From a checkpoint of a small transformer trained on Wikipedia.
Training: a variant of Adam for these matrices, 731M tokens, 5579 steps.
MLP neurons of a small language model. Each row is named by its layer, matrix (down: output weights) and neuron, and shows model dimensions 170-340. Each number is 500 + 25 x the weight over its row's rms, rounded and kept within 0 to 999. Numbers have three digits each.
A block is one neuron, or neurons of one layer that tend to fire together. After each block is what it responds to, as a language model described it from the Wikipedia text at the highest values.

L11.down16:497496455468505485513469505509487488524491480536521539517496510453484496501459521442543494561489490496437482512523544498451482469506524491492396467516468504489507519535501484515515473542509473545483536503489486520512486502468536502524513539461494491508472529491522513461505547528489481515493467510455501491491518481499485506513529464527477515527481521549490479517527461545527491465503557480510513510427451504530524483489486502486523507493538506467512506499452495479541514464477536501521550541498494518502499496493
L11.down90:460512525508469524531477471490510494530491491488538506515486505499528460506526516537472510500498517493470463519494474524502502515542505510478499513495485492481497491485510568492483475492464449477488528507521439454477539541506511459518483512519500488442525519499524462491481478511458528572512498505532495511396512514482523502513497488466513507484480510551523494474521496486499499523533529482495493542497515533531496518511458518486509473504485503505491466507518525492514442492490525508517428519533514470533523502489
L11.down501:478531511509463569530458546488557518509494534488513503481497461472445531512494493492523490530487463529471435483499503490516501494521522532506513479554492515493493510526516478492509507469444487474503485492482514518505500487476523520479491493502524544515508521510479470516489487477498493488519498490485513456329498487517513531474495533502484530497525470512519458487463521482470523515473493488523508495498494501529500502525494550478471521509501478487464492526507495449514529497519536470486515504521536477451483522529
L11.down870:485491508514510482527495546524525475492497510511522528497503500523484490550495492468545487509519500476484476499505507480488504506472513526484566504508477517484442495461463522511522527520495447498519487478491506505504463466487530455482516508513482483533506520493487460484519490526472500512509498521500509489475495498477538436496514480523508502510486519499508474487488465499446494496487539495532525478493507508501528525495530503515529457515539511516515513439497512513496534527488463491479440503498531497502513465519
L11.down1283:521493481516546512465506542510473534545476502481529459504510523489508514516481476484548499522458501452519488517532535469453496542521517449529470504472512489504502466510516519465526524474510482489515505518508526544482504484496492527482525522461503511521513478509487486496512521496481484493509482519486516515581510494491511498493483522511520536489481479519499481506509492485500514495510479471536479508513482527501513513483471456513522473486551520484479502508520483536499530518534538458508512488487491506508494483474
L11.down1505:471484497480498484497502497479470512548482506533489491512522483522469473491488515484501501513488457475541547497535529468482478497493513487503446487515523485513511510508493527539496528484562494524507512498519530554463509496496463560543489529489506454470504473511488540490481480478490526507535448522447508497522483456457466530485488461503503522514541484485516500510503484462499512441495523544546504470490542505541514502498488518526548503579500489477475577456508512524535526504512502499475498524474493502478513515470
L11.down1741:513503470551505501538482501516502489456502513467495521518474442474487514543486486470480506521474472486486492508518485499478488503458489477563537518495469511520503499549528505541506459514523508531514470535505520512490565485438524506529490527526433494449504503484514494529473524531441515512517508500473510475381470506510486474525503482559488473496509512547513541518478474496500490519510466468473494497476486476506469529498485537503493508502518519504507490484495498476489455525480548468495488518545511484501480450512
L11.down1893:453510498471533530547477529490493514522534494465501523510491506506487489476510478531508452505494483491482508514505507479512475506506523478476501526534487479482511511512518524517528515499488473521488508505466491493523499508515478474492492515508492515469507513504499483479505505515464517537459514525520493499441495489487491478552487488506534485523498503507451568486494498512473466449528460500532532492547483540480432537526488499495491473533527481495510469508489505516470494527513531510470518527487489446521473524549
Responds to: Final word-piece of a person's surname or other proper name, often one opening a biography or sentence, such as Bald-erson, Trot-ta, Mor-ais.

L4.down170:540488502535499487433466503469497525507490490474507453456526468489511506518504524452515514507525491533511516492465489518517458493496491472525464513485495515493493543455557506511563509471483497475452523543492467482499479486473483500490466499557513489524460477471487512524495495501486499540503475514516484520411500539545467488472433510486501508489521486498440504502489518490504541488465502476499464522522538484483494477499463483539537451479521510512509519535551504494551489511484453519518492475514473479512516467494
L4.down299:476457490479503488523500531458487502513522482483474532532506483484503480478514515491524465477514490498521528503517486459512475529484532496499539567503471489474489518452503518460485515522500479480518509489458487499487479508508485516506454499493534471476525493499481521484508553499494516503517497520509501510373485501534485487474469471496507474503492517566521525532495530443506501421505509518456470505551450461480500463522528492483501503516475498498458488476445528484536526546522487440492491471520464563496535498484
L4.down361:483524522515458487533465494459513493499501460506495494492529492493515478537530532466504481509505484479497500496493490517513480490515532465495506530515512488499504463500530500510498532527470531475497490457505511502502472518514543462515496543516525470456532498524499520513513507507463472530518482529503492475466513517504500505468511488484490516458464516502508559537494520481519510434498489524471494519521495506469473488493489474494489496491482528527500476522478521505549490492480478494504556498511488563533552502515
L4.down362:498481506476488471473517540507488487521502509474467491482536489529528527538506503506525544446533511492509548511480481511512489539477443509491525552459470520459504536472525507529524541506463508482476525492494497453484501486535490478526508510563507477487507531456500519477478489511497523498473530518529532518374503524515491458458503509487472508497521497501537494502492504536490500488443482513456475532517536497451488494516473499549524452514475516515472465520492512507501464565508483482492469496517529509495513445480
L4.down1249:491485500499493511525507539525543525531504477473490486502481520474528530522504514511534487486527481510508478525457480483488470504478513519503506503505537506465494420488504503519534516481467439516527472454470500491474512505525509542483436528481488503490576487485458506469531497477488522472506462545511523525386499461468516488502497506505493507500524489537527504538507466448505525487481524473500523522538493473472501464471479508504521483504483514479470464532492501516512483511542529494500468504519501494483509454490
L4.down1279:482540524520504470459522499538469472533515480473458478497478532480511504518545516470518498476518469464511554511494494516469497509520452552518520499527513545498495502462466566521466595518511523524473528485512474488486487461509527499515522521532501502502502531504533492439513523477462471495480512505512523518529520482551472483540489492511513517476494489557541536491509501472522476492506485496447497526523505496475498496508505481514536519482463493498494422527453487499485469493504502501511513481502515495505505496512
L4.down1309:513528484494524477500529530545489513500471491486490491528484529458488510530495479522488469454464565521509491501508515522485489502465494476527517528504489487440484443507535546523509542478496467528536464463537506495536415499525467439438498491523445490500526513474496474522490497559479510532484505535505508519525525507499480511503504518543517498510489530504474545519515475531514498521472462484495483530513506517470503522506536517466543530509487503531521459425496518537479557504505485462530464538483493536549517472493
L4.down1755:513495471504483481484478529488544481505498496525530471488490471492506509492533471489510451505546486496471505492486484520508461499515511483459507523503481509499495479503527520520496522497497455503496534493464470508482481495487566491499449506476496506489476505506512528499475494484517517489480527545495503484472533522487503487472509498512474480507517471483463512515513538507510496460500463505487507554536479511448512478462465501516479506513481510526466468529500519476533477517498503468501514484496504518509527482509
Responds to: Fires on the head noun ending a noun phrase opened by the, this, his or their, strongest after "this": this arrangement, this time, this region.

L8.down1170:517517495525505521533481480497520476485495459467465524490498480462479486472512484543480501548525532498516503503500467471498536528499519488491492541473492521522497468462503489480482467494509486508514504515486533507505501523482501463472511506531538476534520466494478486480443478528477512474477502527547458496403461472507511522529487536563515518513497424522575449472470472473487537503468486505519451537518521538523449509504521527483489520527484511515492514540484510487516464487484532542478472526531507546460518471474
Responds to: Verbs of stating, finding or deciding right after an authority or source subject, often before "that", such as recommended, ruled, theorised, notes, found.

L11.down34:455492552499499457503469518505501520475519540516449538509537453505507500476474482501544515503500460489479496459486497438537479455463510475509487504499518495473535509455504508555531510498493501499442487518512488515522498501485482452464512568512495498510494514483510489538480488468528505520540483500508488518475536493491519534483468515497458497541504533514486443548538477485500505495506531467477486509492500480520504483460509460520514472526500485449514486482485512518528500513510514497523516529484530495519517461520
L11.down63:460523522514486507534439497453477512492503501459510495504478490451494537512486548470529513461516519477470488498476516462465556500501472489521492491475465483538523518469498519497493507489503470493481506475493503528450518437493455473490509479516469493506465466516472492479480515506453479469478501510507481531462507494463534554484493473515533526473497466488515560461506509516537487545514518477493456514465483530506476482498518465527500516489509475486510523490485476522472497527515487549478532496485530530489493493528
L11.down106:456458504476458541514516488511523474542512540491503461479478488509504484512537521541536488556545536480454474487522504482494449459524529467443509478517499514524495480500541520509515476525488522529507523506509468535474520490465504529501484477479483521453518446494489492453521468543492501466507504520549505520466480529564542504531521488475531472462455534495462496509514526490515483502458519515512536515544524510515521511521459503511476514527465516553487491493497501520498451497516490472512472532499509503456515482516
L11.down555:470526532520512463532468506527504504491501496558475511492555497497472502558533473481493502560465477451501510537521487501533501494512556452501455496527485509535501472492517504497507455529511506482487499508510522512488518534481492513511500497463501511520551475509496469505488464518502534482482484552474518501394508538525460496499541483542523481495488530509505549486478492536515488535487498471474536491494535494511483488469494500526492506519513495552484497514490527480484516463496537501463467491495577503502509530514
L11.down619:534472571535529497508428511534500435510480517503447494499478454493487456479499505473464522484483473508522486504520511508541503476494497467483473508462496487469517498546494494495473469504454484490497529517508529547494510489492521490502518477493514527511520511496502471497528479496500543499505504513484480534412476525498502531488553502516530494491472496504511477520477473530480507450524500524489508485496472509538476467482496538505491497549469442536525517500532503481445511532537482484491458499506505526520495541503
L11.down627:502464494525499487514510515542546465521500494479477469470475516506489444483507515528473468499523519504479503487531470536515513525437462467497504486480489507530522503496502532470438477451491483499498535459560457546516496503479511531509525554460425500553488467494452466476500477498495530456498490471484554527509452501518483493496540494495499491536486496512466483530509487503489474496490535556520518457497528509528498519499490504498485509525504498516493521492533516523472454529530508492514498491467489535429485523504
L11.down1870:479447527520498567537470569463507505483533511533489518482484475500490518497481515478485484509470516525489533517495536496486520481509574495505441516493502499465496544516528497470480493499487519509468484514516481457501473504505481448518535482516475486479541508500470526499475475506521481472475482503527475521403524522489494504504515517526509509528465479496459522517540474529492462512482522552511505505477524518557509500511509482473494479528481473534524511514521511471488475465548517492483543506544471504465474536521
L11.down1886:531510515481484505532523526512466505501453502504476479462508502535463494494497503493456502516533483483531486559510481489512545500520545478522472505532507504509463472510522506544472481484502554522516493473494479531477505523451482478492538488503530458500503489482491541510478501536500492516496505511469506508544455496491522504511512527468508518495487521514516507495532521500538501512518479473511482468535483521507473491494502480470507503520481473528515473485490493517502507432455489492488538504533496490489503530477
Responds to: Last token of a sentence's subject (noun ending, closing comma, or relative which/who/that) just before its main verb, e.g. theory declares, Police announced, which began.

L8.down1679:523527537528520518503511494474443480510495509489526487476473518565472488500550545518549492480491488461492556498487484490486506505498550491533469451533517525493490502533502493464521476536519544483472505544489495527509438481530445517500509503512523542511459505487516496500479490511517486445496503480495521529523490473473484474522505530507492509490483526514514497541500510501464508503471557499512481523540519507485511473449561484552508533476541506500488514511527466502483517519494545472478528535511495502465487508471
Responds to: Surname tokens or surname fragments right after a given name, often in lists and tables, such as Dob-son, Walsh, Lee, Rand-le.

L4.down236:495495489521505511476522534512539510516484485465510489492523492515495520503477506497519478486515515479503487442478506520477491472518482500483485495457495490472480526503512496468535475505468480535500497498523494483465523491537479521513487496519512505508481491531513509487528485452521513487482489496496484505482532476482547504485517524536515498514506498489521488432485483577434516484532503476492472506508530526494508524500468469607466462507518495515475521507506497505509488472507476511494482520512530481514474502495
L4.down369:490532515548515508491472505519490503520479493461490476471483489500499486503523530478443525512528531481530488460499464494433465518501491500511506468460524505475464488510485540484514493484480487524476522477526468499509497513527472472484482453502471505482528463519487501523482514512470464503539517528526528519467513463463501546450514528525480484500509472499528483457491507504472489543481536480553538547512527498520535522474459475520517523487520534488443488480483492480505513466528493545475474515467523485494519490522
L4.down401:488496514523516515509529533500536494491481493479514520516508473510502472513468518459530490479493519477505495480497516467508489508499487507497500500443477495477483561494489477461533479487488419502505508501498517504467523475535482510527512491509501513498463512506459530486534476475491511505498501516466524497623528502494516501495483511521505483497508501513548479458503494566458503462529485469456475496496506523483490466529492496604497483518486509517478504507505487499516482477514509487498491525501521507521486516473
L4.down833:488505498524514502501517511516508512499512473469557477493490481484526506530521522466507495517488508495501531472478515484489511508496496499447497515445509483484500484512524461511521484497459495514487478521479516507486479495512529532496490500510486512517505524495507501502520465529475489499466506517508503540282500489511520473536491530508505502459469520492498510417510493514460518489493501492526502520534490510465481482460426516553460501503509516486473491521498496514526477461467500526529490523521521503515498491478
L4.down1067:530492495487487483482501472480480547483503544491565487480502521465501488480498518498493501522493505507531475486512477524490499513486486455516468482523507506514501495519500512466460493475496540495510506499484481509514505484457478510435446492513507519514520447536515534518506505534464485467488512448495496490626468483490494502520517524555492537503466438469483484462502480507463502532509506492555493480464476500497506530500509485467450506510509547505500528537513480500493534498536464497473464541482493503532498522531
L4.down1068:509478491517503470509517466479483477491514532521500456503487487487513527511494507560465498480483512486485512474519506528504496508467485487489432529504469529529506478519506494519442472522510541555511530508497481495495484480485506521456487454513526529488478500526500483511465490494522481501503485518521506479723458494489499496498511500548507542483475499458475523469516521530473472534461531503540472519487522482468498513482467467501516504498540499490504501511515469531463501505492483487497486535449519495473457495527
L4.down1729:540497495508496508489487506522486441539499532490499466504478502459524542478514503583487481479525550497498483458535486531498507483467500525460482481515512520502501464504510525508489501516496554531496527485529498482479532474531526475485501474513551526458508492481478443527480474472531509514507478489498470439673460485493479527502510499515499553511484507462477481486511509486491507515448508468511523489549521486519504541481506491481544508492508490482461477504512460527472494504474471491466493515458525455490475554515
L4.down1882:522516473493454547518529536520469555474468496466523481441493520486482477513484521511515511459467534511476512497515487516456538526476520472528476505464515494499494444482530539482464451503450509497470513517504495492509522464497524492512539496519519476494511497517520504522482506515515490550521513477503506513588503488525530524493464547491549515488478504514473509509458462486464507530476543495530486496462504449508496477549526472533499467514529494508493526499516479540487466484530505510487466532458547479500523474502
Responds to: Word fragments inside proper names, often accented letters in foreign names like ö, ă, ł (Thüringen, Văcărescu, Łęczna, Kasumi).